Weights of a small transformer language model.
Size: 10 layers, 5 heads of 64, MLP 1280 GELU, 17.7M parameters.
Training: a variant of Muon for these matrices, 331M tokens, 5044 steps.
MLP neurons of a small language model. Each row is named by its layer, matrix (up: input weights) and neuron, and shows model dimensions 16-207. Each number is 128 + 32 x the weight over its row's rms, rounded and kept within 0 to 255. Numbers have three digits each.
Before each neuron's rows, "fires on" lists the tokens most often at its 100 highest values on Wikipedia text that the model never trained on; "fires after" lists the tokens most often just before its 100 highest values on Wikipedia text that the model never trained on.

fires on: " time", ".", " years", " way", " period"
fires after: " the", " St", " first"
L2.up1234:123139132105106128101143169124183129150077144078132104117108149051179149126104148104077174184179073087087135080161103111116102106145173181107151102161140117181075149149143143188138122158134124104145110142130066132116130099160099095080052094113070116150125130087074155179141039117099125165148110138146098136166174110130185146143159113137096140120063193136080132080179142179139110132186116148072158130177162197159132094118141070121126117122183120143112118153175124078083104106171135198139110191124127119113122087149116122063107118184152122102069147163121158111154126141111115091

fires on: " and", " (", " but", " as"
fires after: ","
L3.up153:141161079102105113176144175171157165105151101150143055120129134120149124216080061115169096083061156094093153174116132103119190104155099116100141160127147088088135143106129092139094154155177087177149136158069113127167066127108100159166088190183113122182120134117133139112146144133153112092135118169126075123136114135148140174098117129094070134118132122154140161108090107173118100187179182154110145142077176159119079088082142175100142066121124159152101120199124120110199086108071134115150153135131163100097076112107129090189119171094130090126096105108091080120139129156120111138

fires on: " |", "S", " reached", "02"
fires after: ".", ":", " number", "'", " Swing"
L6.up1153:104196097119117072091148176079134101163129177149138123086095121078122079063095173184117151125145078151128160179095109166083102112160152060104128138177171138130160137103092101107186156179182158109148081110076103106134155148094121156124087099125159095071100105140121160125106046095122124114112166166081159122171114154157158153099162134196099152134161131121101128125108098155119086086113186075185129106118111192129120124146122178153130130098154097090171154130165171132092111138109163136050123164114165073098189119167093127123103149091183101126138131117128142135154115133162107119

fires on: "-", "1", "2", "3", "0"
fires after: " (", " non", " was", " co", " \"", "-"
L2.up63:138099184112136105112129098158139112148087155142170131128200161122145120104154122153089127153142114162170102131120159155177074107165147094127121165124110115150173085123132228079096159091119152152075194136101119078122124170084155062106085109124115099100108092121132144133111105144148195113099185118143131077091119144190160144056178156115138102114129153115071085094110125152112100194183139165110184158096143128126129109153167107117101179117199160108113137104107141114103121084041112155097159165162109157069151184071144144125096217125129107118185154142110102098146143122113114111

fires on: " ", " be", " University", " |", " to", " ("
fires after: " |", " to", " the", "2", ")"
L6.up704:118080094085163150139122175108075115120075148139153124146146150106116111130128161243155096144118086140113168160157143145098063119103144087121108106155107132123076059161075191134173139141124198110107084152125095118123112137162152054123141125156083150158140089123089154132187069071170143126132127110139155172212148094153122121150096124140089124103165185114187115140166130107107140127108148118149138118068158137065131124080117173125100138146067176116183171076118115106106134054097125146110147175085168122118181142120069125151110174072141155137121115137075090108144195166096131091

fires on: "-", " A", "oth"
fires after: " Al", " al", "-", "osen"
L3.up464:099175088111144136072178125095153100120163099157152125123128093127131140110123122150167110163221131113140114161071137169142123098105099125157122091058115162163132145157117146168085104120149145130088060108160123141203099122144149144145121148120147160141122198163155199084106115112105133129100127075106127119142180097106114104137095093170131078185108108119131135069141116080075102151084065149137145142181201153117150106174175202108115120100129126174095111119153151075188142114068103141141198150128102185107126117116211127145079102110131112117097102134137094091126093063136110112

fires on: ",", "\n", " As", "As"
fires after: "\n", ".", " 2", " 1", " 4", " 3"
L2.up1243:131141133138136157155142129123098087102126090136144153111147107087127107133080190136202131108075131112113137081128115150203107168133126156127095159119127167213104134131127177133122121156160131138171128110122108085118094112143065150142150138153137161162172116155183117148133084105126113121183143166105149131115162147110090092177109095068166140066172102129105129104118098148151098127128180161139093071121090013167128103151108120124082059131060075143169193140083079136132117163158135171141182112092167148122122169082147154143148122063151123148123093073189107182127037212078123131

fires on: " In", " of", " From", " For", "From", " At"
fires after: ".", "\n", ").", " result"
L2.up680:145184112137159116093099110153145160144088083171100169127110120150143072142180134143095139113166072122058202161104207129140114163141158123111114149167102139148183115115076084184235117089156137143134147133129113167112108127108135150130139144044131174157157151108174156158154109134112125158094121113116157139134146135100140116143108152118129125110126172086142088150176065060055141155158157126149094108090116106075163090082084130139116131098146085086128146090136190086113101173069129100138137136131120084152149121111140225106125071098086155164114149124120131180144161140116081105

fires on: ":", " 2016", " 2015", " 2024", "-"
fires after: "|", "-", " Website", " code", ":", "="
L2.up19:169141164123104171132135161109114115135124167165102202105085188043112151148127144169115098155101090159170159149149054101137136146102145103097082150087137131138119120080137144175046156124147146156153142117084137114099116105149119141076173169114145092155136176170130121174175075203139122104173114177068098062135119136107176097115119112183114130108130106166146147117114158130070155112079083189147105132139149130159091040123097121138119122114147119110127095132122130085096107155160159078071118108119138170106176157147139151126172126124141125085110109111134118154132140168136118079

fires on: " 6", "–", "6", " 5", " •", " 3"
fires after: "|", "-", "\n"
L3.up651:080132140150081184097110140084133139142162122152098136142140078137134058115169102138112181078126153091199137144080079089123087159122162133164135180141115121085104095110133152125070116118075131135152120061037151069052109105138135154101129109121140099175121120109113102160118035175137095114116104128123086087188106129132134190083180126094096111115147143151137157168092140110098149132107130122148215121148165128144136139145113135087066154113171154125147143098084106090105109151155091089085140114155140176104081142134129175150090178158141086184140195119136142173130100070133147159

fires on: " The", " This", ",", " In", "T", " An"
fires after: ".", "\n", "=="
L2.up347:158136145188107126124072127164104097115057125102052143112144109200140120128146134140109107103140167162142172133037177119189110101138139117151196156125079104193156121059093102105152132120185120119168127111185134093164090157123122144090078161077130128081189132132150176131128123169107155169182109149132130118106123128174158072111126133038074086093123121103152120133143124093106147163088133129120146196136190079136128159072114189114102110103156052136151101086162125136060186144177124134150129147146136164155138175098148104194152101130092121167172106078171076188174098145150163120

fires on: "-", " (", " •", "As"
fires after: "\n", "-", " UTC"
L2.up531:143192111149147104123161079140086101054125060147080089132085112157117066148134123148140117115139163066162163123138084119149114177098116131095082115182188091106089163152128158141160158113110062078116111154183107178113148162124163168132115111133146098112149087117136099136136128189164125156071137159117151145166099137108120164152135106108149166144177122049098118162151155148141135159113092171101119152131162099162118134151127155123172110133139156112096093035101152128097142113169129148123112124085078139167162111101174119171088154119192141106133087095101124133110183148153105177

fires on: "-", "m", "sur", "N", "B", "E"
fires after: "-", " Al", " al", " re", " de"
L3.up133:131115101118126152121128080157173136093110125118157097073170114120149149109163082135117158103156106136142122075234148123157165112090129141147100094169075131124183094175139179142109124164218123140138070088135133162099079115119077083111137178115151080135131173118134153108128137102128147149180182122108115148148092133102165119144150092130087143124134142107116183109103163106134091176163125133085101096167129129177070166102075129130161100157195189166131085092169212081144125090089214125088169124098097163069094162138131137161095101112114104127155114172144056101110145116082104126

fires on: "\n", "-", " (", ":"
fires after: "\n", " Website"
L3.up307:155160177140200141113113174129134135136087137154124133087090119087124172158117157152141148103137180125145197155114118146155076093087102103147120198126170118155095132171184094133136144177088120143164137114102067163053138130147101161136148137085162139183138121142144129159098113167205142098074110155140172069178131144124131126078141073153081140163139159140111178104087135128142091112130096178147103163127082143089124164130137191144128141151150113120131105097128099193081194083163050088127154110161079073121136105182054117115169119178146104072070132085128102181156143151143119161

fires on: "N", "in", "n", "to", "on"
fires after: " (", " \"", " —", "-"
L2.up560:153102147153140093173136174160079115177138148104103090161098138126160112122129106080089116163130094125179159097099114109201071165111115093142114162138047130115089125147133143162162128099067090179081143144124115171129105133120167083153101156119118072138163115153146123107156146147092129074156169148148105120141124132111144085171087155099132191083112166123155105101096158157128124074198168099159108130158153164097129103136122142133132133176176106130114112111101118116095148150112105068093124091151157123145136153086093091052167193156114179186104200121146168091152154167148124158

fires on: " |", " :", ":"
fires after: " 0", " ", "\n ", " 1", " 2"
L2.up842:142166149091137159117178129140146085163120074126169093147167087146094096102094102159186150064190107141154125076138132134122103120118121139136179096140107223087123102178104135168117120117151112165129154143131130100087110078126133092113140097084204169146115040181121173126130124143166139094057132132169177137115155148114118206134136119136097085083160128091100089091059150112139171160130227136153131098106127179107089110130137151085156168159159151122169122164136087158103135074122133095162213161130117135117096083092151143138162167134116152113146103105087116149157123132104163149

fires on: ":", " :", "ch", " Ro", " end", " for"
fires after: "\n ", "dale", " Ro", "ax", " United"
L2.up1063:092182104165130129116144061133104112114123144131100150160092169147138065128086172166179078101129137058141158125173149194084193123184084126091105108113115190046118136148076166130119139128108139141125130139110131105156122084116142112067134103112171135143117085176152150130146198109156145173129111140164077101079098023133115125147177063168095065103127133150192168118134171140118103136114149075154143090088178198144125121101134130137143132145143142099161153195153124143076151105072122122112140139189125157157120095071122137123128148196141141105124125084118185132133117143119148142

fires on: ":", " |", " :", "):"
fires after: "\n ", "1", " |", "dale", "2", "ax"
L2.up1034:139128192088147148133131173109136117128124095082210078108081063106144099195134113108158131108104112132199137139173079142095135098117135103099158105137152109100075128197104092114149138134130195157138099108196132123128153121089151067072149145128149146167191122169100142188090080133114152125136119139195177170125124095114169147097137122213130102088132122118100089116106152120141097124091145137157089104142020098126115074091012153160108119173161159154122153137106145080048131072096135100112213164117136128093146157114159164114151194168153145166118109082136105134131129156148127160

fires on: " as", " including", " time", ":", " with"
fires after: " such", ",", " same"
L2.up610:140139120165133177168165150145164149164083111188091128095178191103150118187162130152097105047159134104115164104145150071147157128117158100174160087181122082090149121136087143163149131144128102179177109187138176144100157087150112165141159176101132108172166118140138121138147100093176106123148101085132157124160141135132116183084136119115136118113131141109113197113094119149058165092117151073143121147135193159100192057120115136166154122069144152132055110088086081134097152126124100124100110133127095112182105076148097126087120134168045105141098137077102038102187135167128183100

fires on: " but", " although", " though"
fires after: ","
L2.up449:128149072109206100101120132135141149155130171148114169131134152151121126154076094136094156132164132104079114149136115114159127186113073104113121140080090128177159127191102169144194143098098114167081143172131110153123130190125136102114105092175120137195132140142145148183138115144172130145131081121107177159124101203095145136140162082137140121150139095087130126120170104173111099109182076116145102096158183102100090045092163179096079071094160128111120118142101096089206134143151104120130135112200112116193121092062148115069117077104116057158096091107102170071134092146097172170

fires on: " o", "I", " of", " well", " or", " and"
fires after: " in", " \"", " as", " on", " As", "."
L3.up1057:098142133096166127094104090148100132147135130081120089087163100239118096152128168159124092170120155135130121105195158175143123129109151105091105182113134163124084111117098146138120118163132120154107119158122171145154076067153154154131189058093164153110120154108120157144128128181121109125096094073120148088202137105150076109120116127128122154144161174100081123089099134087098094107210149124162098114175084159173104156097121110090135068165135044170144059204048171130162121156125139159175066084134113112115099174097084089116147112130093108162090114146143171165108163156157156151

fires on: " and", " well", " to", " many", " as", " other"
fires after: " and", " as", ")", " well", " in"
L3.up746:161175157119181142097125161100101087128062127105152126081134121133162108149114133102087174156134117170103120059119176169127115164150137154126163113094081153150121086112153169109135159147162099100076100125048052114178168122138154166108117104075144137109114147142167104086155093135060073152095115097084141128179117123119123139075124087084076125105147157129116112096152103103134150053125120092128092133160116144197131113135126119120122111169149098145148137136081142103188124096108096091186097182167149125171072141128096155110062065121141148156117047088082129179122081075109186138

fires on: "t", "p", "s", " m", "b", "h"
fires after: "-", " (", " \""
L3.up145:169138077099202112143082121178081168182137078137140123093161128102118154105092125145045088128133123158137115171069185142128134098097107129158109150129080123149132076151135129147090189146124135166155163143135154098089135098141118087091132118138149039078160166130196098139184116114124079131108153125162143160090104113128130121140067139114110162130039177102097146142094151160125102204173139160106163104022122078125098145164132145129142117168129118147078102122063163089128093121083165131108164093123088095109120131080150140108156119123106113120142126169101103090163152120065155151

fires on: "–", "-", "ch", "ech"
fires after: " 3", " 4", " 2", " Ro", " co"
L6.up719:133171166185131127180110112119086098150105133214116142160173145149090123161062153084070146167102100172149127099159143123115128185141116112122135145102108098174124165173138126133082121127132117198156152128145092069098135098107143138113127082089076095128074147167168112144160117090135134176093187115086122176171121111124149081142085113133164063136138116076108162109143135147144134142080082164140135114189067134190112163099125149168154070045100182180092080145178148143137171165121114152155131119083132184063091091118169067057136099122114146124124095145098152110109122130093090155